Part of a small language model's weights: tied embeddings.
MLP neurons of a small language model. Each row is named by its layer, matrix (down: output weights) and neuron, and shows model dimensions 16-111. Each number is 500 + 50 x the weight over its row's rms, rounded and kept within 0 to 999. Numbers have three digits each. A neuron's up and down rows have the sign that makes its largest values positive.
A block is one neuron, or neurons of one layer that tend to fire together. After each block is what it responds to, as a language model described it from the Wikipedia text at the highest values.

L6.down1153:561538515514523542547536558556553390473513443444466515518480519522369512484521540508540595461566555485468594514500481514539554530541481469514504501541605496467465471535546554524490418468495448543534620520538580604460559485427390522553515515378546506502529423449469463549379537487563484497
Responds to: Closing delimiter of names

L5.down63:504447538508466509506530572633502497521517502468448539499429442631444414436487500491486413428469567406433499550499510485467430490623539538543521528515529443482528554565453629557468443568534457519525523542494643432456564430475479446550494472471508558483417450551472402509512446486512464485
L5.down91:508508383501542492518595545595515498483566481538500440553399505540467395503476608465441378542458507457482401484518464463516589450511461490455548500481501477496640480499432470459453508423417516536486417624515559474504616468518549557570510489444465475482513500502469497561432454506485603485
L5.down118:458596539435520435502420418490524570586550508606512480536518475455548452487477387429478503502459509497450525527524470499450488512507517508541506504540437492500516515450517477485447498444434488582611513545572554539570513494520560510535490445442432550506478491493388494477527483513523559547
L5.down761:516468544567369574666525531537523535468595491527473464461516515517481477533497453540493421559546531473424497507454477491509532506577451542579511428482423464533533508491538525479543587510588423507437470527428416540500484478491464543564513499415475488517533499415438472497495496463468492512
L5.down791:468441487535458478480443456492553491562542419512454464503537421513561445544401494498435472546471508537482512581528507567520535410561487527515562411520530429456472513383440504455451469563503551525457509431449466516553451500495552494496535500515394519486552555468577478529485518480529367535
L5.down952:602533472466464478475548532476573433463581395534513580471621519540500424458508526482415452521465550539483480489523538501469574529400431410545428514414543495460450402546484596417444452426453480561544555470530575531541506557528459498564522497435470500402538486546483410545510458522483547489
L5.down1142:432511530487595400584446490486526428420471512493471466542443498449470513564474514479493545517549494540495615407521483535415511430465492583523496629611495497467422445507489499516558565564464584517557500480501557447505567479469502551575426442465437512508522554488513473499530575574458501530
L5.down1254:464431567442589499550448509490568450441533512472488550576469561574474507577435496441441499470489465527546551429476567349447414421442521589549489559599587558491510510501479565541503493468427576441482462440483603504537487511489490510516439610451532584524502514496579627489469538500502479557
Responds to: Coordinated modifier conjunctions

L9.down73:469545499558507508548504559472504417446440503534563399527414549523420579489619530482504449470474536498557494445483492428503530502448378498516466502396592520508441518451565447511536510515428512522498561555514497490474570542518516513544467510455555509381386517414501478403460520555520573416
L9.down294:493528443498516492528508438481433528454452570487405520552478532540590465506472489480495429461447525515586466533573512541607556374531416573529571453531512448600553482516589609558490580454530519545500443477579531583436493476494498601545550540513499619499484517513582474592478429557533480471
L9.down368:465495470523482495531518507414556443569410466450470492482480591497524498468596564521453568447453473501537503585424453409528593532538452452456497479443440448508599547516570368537490504531520443535532449492475652404448461630555500530493532529461526458437459496470491504497523451543535523418
L9.down403:440492507535477545470464439524461604512462487463503403538572549426569462526485396565496557458540560446475531500559478586488549459517524491498476551480573575501539487522489549516505538539539440444519537484484448555490524474480471500437473415548581462529488430404492489598517519505498491502
L9.down425:464562468597465520563504414418469521434457529465488549546514420527526534548550521509480506558488439413520400463491456646493515398437447547496480451407483484490505492453579417560529556564589440503550494447467571505454476439452474530490504454494516465463499510440480535501530497472541510441
L9.down662:552484485608446522502468460432557502504500614447433509566490506499542507512447550543540577502585544487482526386519601605422538436480480479460477534628569449442556562465489608468451574457403509457559446390495569477531547505560443479485553464460443515470478517442582404509523564461468421459
L9.down1009:530551554534552545449472515502446562514421534571464467562449587505549481550538467507509495521483496507492626494535478394453472485494506455559487421480483543547462490544449504497538522485577528482560466528582434507461468511491532478485499454523506492549573471465528533526543462455558480493
L9.down1040:537502569645529422444489519416509559503508529403451439455491581529550505525528506434557486588505460568553525559493410536487517505592460420509610527544451507566490480522528487598550444437551489494519468480556434459412481429446588433434426533457507658476426428452496451449551468479589500558
Responds to: Inside titles of works

L6.down523:428421526636513475514478562479455472538542450539549521447491511477448420479457566388521584474485460559542505529478480569441564467494593507579528475495534533508546546522568440507530428516546478463516478541553568508441535455425398451555501472510457552453415503577503580541545527510478491533
Responds to: List item separators

L6.down743:566549588494445485437439424490503629472503493527526425562485530460437481526523442495439491469561462444592426514510594615596466524460515540521511552567450507438440509582533443559530539544534495520444451508423630451580530485486488432552500489540563523568552443421492529515540573583546450538
Responds to: Completing institutional name tokens

L5.down136:531490574496497370469553498538497546520484543553520473420576520530495531452500557425508420515417537471540462508487468490521507499465501514438536515515469445464463524551454499460498477508422482520507422538525484496533510501575475511591428418528619541490549506447481419500560482469445555458
L5.down252:475486490525485478545504537472487510405468558549546517528513631485442484554474518553407482479485466461473558412463459473484534544550457511539542548499562464507495563501538567512444511553482457475545468590511413465466510389523538609543462461505597482494513435489495408491448532512473462483
L5.down420:535484519529547446618463534501480507535529591563564495515464562502536547550525464534442566571521504517524515544462488494555471512568478493495490559551515513548476470421517486501489546539501425479556525577431509535488480453660617497476531431418521513531475474537531504593471444519559532511
L5.down421:524480488452471498483420440552479427520482418505526508453556461569561520450548480439568439482493486438498457612474489509488529477526614447420482467475504514536507497520433492563483466579519523506484534502512582559472473486487534591500497404565534522484554485471519528508546486495520480449
L5.down430:571483379548556467431429465535532533500552530501466540469515530576469477564523433523504536522531515409486658472528569631535489424486480527443445472427493507557581459523572455466610534561542419477466508459443508479484542465492495553471489453546532534580473496475527424505553557567586424550
L5.down497:449547544599509478400386462510516556534458429502525440537476452506446522581518514535503448487478517568519545547484441516432433534525535476401460536511558415493564517522476473483496489517533441546484501539515533590519455485514508425424487514437488470466505510404508707540477509555502510515
L5.down741:601545436584553461428541462463523488548449508563447509458472525548485461554490548463554571520431500483564524552501574551547481449456420396507461566471535396488411493460449439493508522506476482480488437442505532570544558432513420472590491445481485537496559477462445389606483568497542512500
L5.down1182:538533538472477455483441479569492618432482510489501440447505450568551559499561479508516400492501471396459462545469592454527489522445386475493451543499493432514488518421572454586545425479469503519499500543465535536470478534500537555525433419468545527476542445419514481600471488542511447431
Responds to: End of names

L5.down1:406461475465521536498577518507459427505443515517577562583534508476549474511550532478388488474510463457449629439538655492542508549457463526556455528524521584529565557590434506563563455520480452483492404506526508469534528473523481526447462434493500466489516545474574561471560533470507497627
L5.down85:514452456480363515437503558498551516542455493550392515508562458617464531507499541499542509378504589503551501495552520536472478452509470441518485474531503512497492514541472505520478446533432555547479478452403484474533573445535490486525479454501454572495544544463385429567487429436502476482
L5.down203:516524474574514509469469504428505500474509486538583490483520602578466529537500544546466475514541441485473555373551418546372447537503430450524472534526521477483471468521566479517535457453520487543522437539523451490484527467531422470646442503513496471532469440432526453555447451473504424595
L5.down337:509538495483514566422516514355568467554570560503514474528461514511445495443442520520510555489509493584491457542469514377485466485548450532464500453559485471464496529405542457574516495489526470508473437473468508521464593495519497507454511471443411456519524580491591549555568510516476392516
L5.down368:487493460525568411554490461535554508476595536509459415466423552464534579447447423467445485565540457469425549460484461558434491563392526431498497495494540412459480527552453496515527586572550417572533426536547534430548486509512448507497536496503571551478356556479507515475577468505595615495
L5.down546:528593543574515437455494493522506482514466541575517537540549457492415446421470506537568448445475442404483500463409512492492468484442471495577455467458546544448530445506539482492532626547555554575526457529551489429543445488398418544491453459546487531466496507465397488601502474472515463447
L5.down1240:472441508433470444543503561481524459535527486500494522427569474469459507473527455526533505610529490540478610495519515459492492593532462538555504439551487507542480426524568639516567475491534520528543410505502500506484486459599474531603443475506402472525548465455544437456467575576559526476
L5.down1296:559439439561526427350487474555563516542490469591476508466416519454450493489485540532528525421505562492410607497525560538521576534467502486517550533494489465515546491394532513421538469475531534498499539490490555491583463502531462507537462460520592524513513452468415517535538519550522528432
Responds to: Token after place names

L6.down638:486465571460493482503549556485538509529502471558508529471445557486474510541483487564598534527507401501541468474455466607399564493519413401473559573401574437447397476407539590498540530447480397459602579498498521521484542533538459485484492494535423501441483480489437450612490592520565548404
Responds to: Word continuations and scores

L9.down150:528559507500481487399558475499483479565525570489560529502401451553570507493519490432565511384563526522523501497582461510540522628459560458532503539452522566447539434498520570554550555575681524557406565456521529533504466518495623494452423521481578456454509514426474453525378486548527515470
L9.down169:436508511598478516551459549499585585558492445517479423524533501523435477624499606502491564509507430576562520495533558505555524539615496549539582535533538510581454448554562495549492430470627451495490567590494486465446615581432502436521496600594511551475547517494553437502540437473525518518
L9.down306:407518539531513632439427468506511506496532533556530543571503564572496464502524503453416517473480457457530477476526467566540519527476411429385503521494543581520504465522531443514504427549573426557484490447451484503542544498483513510461479535512554449557570454471534649527493548559560515576
L9.down455:457455501480548496648528532591573535469521507482507450491490556581594509439477373524570384480567535518439494482610524554477520566554566488504421477472382521469484506428503518523528482475534467536444434484557531548492481540547459587504501582498543479569602514441402388491505469521504571538
L9.down672:540475491391456490541518507448525439474553405503457495455414524486557472470558512575534530450471435515495421499519567516524512472510503490492459508427540507513567530498426477462511504533470478514508487482419536517532556525497482487521507606503454565528502543513504512583509442484447523536
L9.down1241:459567499525468506548425414604536532444454518521451476511433474571485507578524559518457451535423501545545518399492543513557542458545515455553452513507487554530458442468475506442565467477461612445514559459482500488519514486468506500518474558547522482542586457556518560430394520428556488602
L9.down1312:540437496389544515573466548469473415586477456523539352480389479535466448568482527548561516535487505513436404478490523448549521463510496462561489563492445470628596482554509464524469510549518452562460538550503447517474572485475486464555555550459455521603545470498544418512536453478544602468
L9.down1339:540477625620484493550613537564426458531459486515479499481580512443560444513599525483535580527564407570569419483550517473472405527461504468545486551521566540596544426454453472386495461470430427446549518495481544621492432443520422446474395594504520541467511436541543612504557535579497538591
Responds to: Subject-continuation pronouns

L6.down500:541469594459528585496538462559543495496520470520482503468550442404548506491475572466470389425516489601515615497473459460525485545481549513413496467544472468474463532534557432556487429419418488452578452518497485565532384470581511531460572421433428450523519473454510519503493488558455608485
Responds to: Year final digits

L5.down535:546530455535484522557473532504492522388460435461576374471482568537495638440445523509502562437495446471412502505543521514565566557636518463437503521500475586534461534529577510511476481493525439468553422442535477504519421607449502512512512465609474454569489459635470536482486496536537430495
L5.down703:441556463473503500506475448453544446449554448549591547493548459494506478555453482447553513503530523507485452519492431552422491473460485469549530559505535490546490480453427483529480473482552551494517466556621501478480546360509428493491446499443507469435451498453456523610451547481504536520
L5.down731:550495459589496533498518527490460493473571389529598570578412481511438504397522549486477489525518513514452611464538472581564588543523408514416474551480541585504536473484427513517544495467536427450503483507489492469495479554515566510538460545565511537512481446516484530476472665452531514453
L5.down902:598521518597488541534449563515511535504343525534586480551412465436502494547452514493462622477556454498470499508478448444517512533503527431428492567492586426535485423478532554579518495517511494552492437547513471472489382524520514541478572551597526540497532535431514549508523627526570536492
L5.down992:558545539501500502492559535525555412487448469481613548541523585485511556536548440567534547559528460452434581502430522514581507570447493482523493470459418530491544487550475576441495604450500450470506494450531527550507517470589448518515439493437485522507537520534530455431517509493485541531
L5.down995:545525428530534338468555556454462544508443439456563497472505476364478502426485452489452484491501444479492505407487527491481514512471497469496564524502458402509446610442558444504535518498532478581542490498400582571484416566526467428471499469418512501540536522492490522482479443447568526452
L5.down1167:522580510570434463513501434542551456484470492482495538486550508451515438597473454499437494452408526486585536440495472514605486449462544506551537543459560564555489510429503499495466425544500533564532447410447514474583515480457442492599452470530425455504483491461503483499540391460506534453
L5.down1271:563445522487520518601471502485509482483489556528531491618595482483563566543525587429420481580507397493455484467460498456479546571499539396546508485540502534486499478416526500461522423447516438471577490502417493504550580528549541532484476557497434485592517513509558435471459508505425450499
Responds to: Year slot after "in"

L9.down63:513482433524481494477527550512428374461423460452437508524554430592560487545468599482491426540439577454450447507551460454538426537490439446501561521549537450504478429473469581388467465438474513453517504414441509479467523490588485374474491438463530404549483440579587498536529496551544398519
L9.down240:544513470559556588507477458553479555418563466480464496433449531549560541518492444493430515504526484530433525520514566593407472479468395486559436480462570518548472476511529535568547467514558458518509477402533519472513523509498478569484555443510478544521531592530556404564470507460490502494
L9.down296:576596465527516529399503477534494552370496535564478565526538548452465561470496502524551432532521493587520615454532492472518414617502582526496443530427446452453430472545507452504547536528510579580513428545579476478485459478571544493511536414538567496521556508515390507353492428496480534573
L9.down882:531475482534511485505582532416524404525474515472461446441456515505434524440563464510354563497543492453459454596484489436660575489449499504487555447538456541541530469518437523493560601516519402423475527534533564460475494498500455480468483437480494573523504488563510536413447503443579490484
L9.down974:512484500474525629564533507415521499462516494513460506513477589457503538569417500466533431534555496534500491489536495508526508440493493501575527500474421406519558491496433498579478452423517534503475481468499490394484508451541433572514426522451505542474456574541505498539541557534611574559
L9.down1037:443494517458499443526528451518456420577498487490506477484543535503566540528560493421499565484437581546492532519464483497458448555505454427405540469455499461521487528546569497512452494528529519467480498517413470466506308494448547484483479442547450534461466400476523522390565450538524423590
L9.down1220:420437505454591544521544505500575480557515416416504544551499485557485536441548512577505502492410551467526505473469534540558514404571523507462431469481584456510520495630511477500488517471534515523489534482429481481459405435472447473485509488372564510501512500512455513411462507446411543459
L9.down1325:518434510479472498459523507437494526589439487510499579494503544397475555443495546536393566493580366462482531433488535580512506410521393532484460482579513480385516423546516555473509447519500496369506508428540519492460538473586465467497372471512491585507513494509406485531526421552485516533
Responds to: Dates in time expressions

L9.down76:480486505496561553514496369525494492446458537538459572573502594458501503514451548498505412531521461488453531514544487528541490536485495406565578585620500510454561432553471462496517511530542538543445533509533523495415487515416593512536510384414522407586433458524462518441400536427529518489
L9.down78:516603516488533522473481499530554497580453512490570519605391593446500440425481530525454450526519521465490521479453452492555533489456423446480562440458485579561494511363463458530501509565486544496528515519515414496471504376395487500413490415501519523563582561463467473556472488488529419436
L9.down260:603452519422567497534450519517471529556565519540490453502526561503438436540452427477478519447512410582498474500514510603535474506546471542474508473520435440606580447500554487542553464550415416538499561460563460490473454502597471552477480440497522538487507506494491455413452429522474551452
L9.down511:548427440559566478453442467490441448424517565510444500470555479538503444476481466610447489607526460529482509583505517484428431535533494565572410436501440488446477572475529533434505491507466472495497633569403494465609467486525546452522533526433460579450467441447484486441498512460422460454
L9.down655:576391535449521519574541495440585476451423521454502496476505549564551443514469494481463484516551601555525457463571582522486563469559538471517492445559582533480477504531574480401529581523592625527495539535522622470515450520469579529499505503460456536516470578458487487498473447509521564420
L9.down723:485499462474511512447442448496512471623505560481510472504426406473513487473403549580525545510504505403572471539488494434576456556487582512490524498483434546526492514437540553613493445491545512558538473470487495575501540486545409494456551469510489512545512556427496509578479479447400475547
L9.down830:485394537515538513443441464517471547443508445558546449530524414555471474468564310506501511498487455432529499344601552476437527551489497478516485474538467567559503585389517449598492466529467529472453456442533484529487544520487478432447519510537537513410547523454460515560566450461556501427
L9.down1057:528606526464554479447445380468537442469582599422482487505463544537594535421513470457506486422540551471460611513523519453564473486431570499517515500514557474414500474512526542449527517525499421455473469533522496482521555430524568474425463358515471530580497503477462530463408392592545512502
Responds to: Date openings

L9.down15:469457512520523528476466566556509525412560493565599390475561381511524438569507482572451434547520510412455497524551654368478508527526472480517549491482518441570516531483513479415523505499475502572467441534461494439499527498499479436522486525446416543535518562471543567415555430456524454476
L9.down81:475433506446520469516516466478470521542585495491625475528582504442517491545555433527587474472556537540483546503602463519597509464546462467626501484492554483362567462504481521526451438455597504486463540587506502487506538490470497532605419496458530485391541453518598415384500564470513391489
L9.down236:427590518467475480474532480565581489481551386515551520460467553473467594393496575556510425508497537518530433497501559455499607500498482524552515513562586511418441522548492466502536554511506447401394531491512501521513459506414460419472544622533416563523478498449527652499474542529498494571
L9.down486:401500506453493540498421482474512446503511469429447468447476452511486623506593508519463539517523467485383437595478488548494534458499492540553430493531483598475491528500487543516534486520574364516594500412497463573469480498443423512543454449520510411516518499570508551596510623478548456503
L9.down658:563445451464438442425405466523581489484496517564461434525461514500630528490540527512505528572397428452558469449497497552559566452500585490510415468447507495557469445501519544538477479568560502616464462498528470462484414433446449526471563555473545486484434496478455419530489528494463517435
L9.down825:471420519450535567524555450447519612485559536518462383558500462548515604527530578502587440543459543565502439484552521469454531480569532463492526526567634498474435411556557445479445556553531462542484521550549509458483570451482460454567501469433483490513454415583513526390511425488468569522
L9.down910:436557514466513388450458448512457501551509484526524434571521367434578476569484495520517456470567508446515449486537510467546527474499460502491502493431426527578534460509501444513553489522529425423601358506512464440549503457504581452517528506572501497511478514495432533599573418465433511431
L9.down981:534499606434543530475524549481505551521497568467482464574503489502528538518467432410540466513608609560511469470471437586589536492545451554474520520547509488536447533511438490386511522450424448487446512522471515495462508627463519501545506594619435536402568505551461594475470497530477445512
Responds to: Coordinating connectives in pairs

L5.down40:391437475488554453498442464545482458455444581524435577388494568373524512552564492513517435514407542473546580511496546489430527560466432407480461524605545459405492449469494532531533520472472474442536539520509447495491486450535470523393495550479370498495534372467434480596554485510524517597
L5.down610:400502527469504532527424443569445431454517534553489539457511458464520530577511514571421465593486521447472484536510553529479533531443481560593428451442569465538509527510390547505461418503408507522443501538445485425510549544397483523548564525544539450517428448559499511471436504443467437569
L5.down724:456487606539508449541496480543500495448518484491394547516516502556600405526590599461543451592431528497550560461507467424542492587497563494543420541507535619579495501433481483567425512563507566459556482547490569504477517557523523536478418443592485436548618498463503565494588540537482503577
L5.down768:473496561439471539469462533531591503560486419620511484513472460475494514524505526478498494523589438556431517506443552452491478524593412495476516518508498454420481532394557563516512524488560432451402463567536489530524506605536531441512520579515548478522448572577485573525502513488508479465
L5.down826:488433502483463469520552454553446497460438512490514477571436554509398424499481524537605526482451523461475453568519549463498474557526529450535532527514539465542464454541537520539459509525525557469555546520520581552511592520466556416474524586562476485365530446466440415450456588484515571468
L5.down919:555489538548515474559483501504494514531523541549522502500577529409516529489492538462504484495434443470488468608503540476510427539405444466576486573597556490524490544443477510455499478489452426505596462496504495478569560538576447526539560504527467536503501520402548401554483523502561456525
L5.down953:437569557541466476442499464555548452492416457533439445459614479573570491530513508510499583575592504581608457507438473557470541483381550504550468571501518468410472485479496487494531407484511459530503578498515438522492520513543531449455501512499433423463526472429505531592499519552460444583
L5.down1177:502457474472536469521443495553566470485527482493476450498524433506459461502487479480530497444440473471500616560431555411436432556491480533536463618515546508478434526521458511541429544473453572527503502440519494537481447440515428555666463452518385469527549446458519446576505486613554500490
Responds to: Second number in scores

L5.down277:454512398435488568466445409502519509545461553545589448501591509572560580609474546485479466476386541504526416469591474516523493461472504522534503395524553487555541554602469488550427554612487499590483455514558448470385497458453516438562560489571539497510474584562570450518489391549477511488
L5.down448:498456474523435575485487497510484480417477466495538498454448564552566572455494486472515544487428501480513437535532548496487514463413566455537457507433415503536599544522481463523508499530563464464531465437531450570452525489491488541459504446515493445486483430474401474538522449495554553564
L5.down487:486526471499595493403446451497604536530415474483525540535549476513496491509429569486389504542523477563483442550480500489469526579455500534530578548461589547443467473492497542525572507416464503417632442423459436530524447493529575507501569506419500565543454520464487494544394521504517473399
L5.down549:452462419536545535591483486508486553546461590538563498502449577548487588434556469462473483552508489552519428554549516531500490480356538578545486499515405411545558480580460391477489442493546489533519418429492487499502409543535417527501554508536472527531446440538486460542456545501445510485
L5.down1017:529504562431520503490535448510594525416432442452493450522571462467505519503487506529507478528531520467518573508525534466534474540409460580515536491572453466486477489535425437493606517425495549603462439564529524437371499501449504548508472545484500486439487543522489521491450543529418560465
L5.down1153:531473523591532566495487401477516504448451569487485495504510578514544511512486540575476466509474552458499527473465450513534547448559561482535501537463569586460522570555518485504506454448501492396487522507443537522405458462457532454550580402475577448507523533429555502565548428459453520424
L5.down1282:529596454454482519484505465491457535457471484459515519496469498466521506607516538507425553513500539512480465522521386558494485519484564459541491521502583547469449515476477408394437457498517551536487521525514469435538434554457445500601471404503496516505474577511461508534450499505510581392
L5.down1315:508509522473543537492485500480501483532459414505476497455521656610463524532472522438539515487555385438513548519481422502386545540549569537596484487529431488490502454467512433497540495447481475499445449485508500535473436474456479524505552541485523510462528495560433470509480583472510410486
Responds to: Clause-initial subject pronouns

L5.down338:484590540452566481428463417537542528536484518519551564517533666469523442432508592474452461445478484515487459554533533453471438551569485499479485526501455420550492491484564566521489561461439542544444556437498505533576505503540571467619493599554552524568524546521550532543491520490456433480
L5.down399:448452504541519365442490412527571548565487493524457573524455440547460437354487406488484482471415551509451559568535487363517463559509478488496477504492493531530497488513432560462588498501546483531538516442543484526552546503528492473476480449496585542440539525425522457548497483440398501483
L5.down427:456448551510472515539461583544474534462500599485494497493496457493593548541423499586479453505538426614513553499451553559567528463462530568416580464471539506493498438601512422531601470471582544476508538472402492501494576470457457405493561504504500455548529452559459539446510434471499406564
L5.down675:508496554511521384502583453512635537506526535447425564458482537517421476545488515465529400488469601487510508567595536505478461561484530470563485551545495467514503538594480519377502433491451442557491486594604520517511514526489381496546456433454433527513466512467416535527448527481463537381
L5.down874:512476510497511511440435485468529436563527545446521501521457533564474494557479547551519555528554563515463454541526515482517516402506484453530440524497561467555521540560406458587465543476565552427443464493573422554465578503440472519427580440590545556554490509549415595493501561484576491478
L5.down897:456589568543581504547460502629483491463513489505456447510543531519544477508499626534463421616553540510496469552415483512565484471672490490442502511568478428460394512573556539505552526459532428453525564518509578586527472455563490519514499438509394522484537552530486485470592521497469432465
L5.down925:542474515539543512637511472522515468411523496489600546522493570372539556547566484487478463518481595451454525519508525542542524508604468519574529555575481478470492478519532518587495548485555483504459452537548506417552493485548513586523485462447489490471518444453479558535484536408532483501
L5.down1107:530515552491510559536432544545523493586507403458457482478530538514534421562477519440420444510567468515518392484495448525415554502518568478492478462539506556520468534507497453542586593446575449458475516522550499457533534522474431530467459471547511511465657466527483442416552445509446483525
Responds to: Year end digits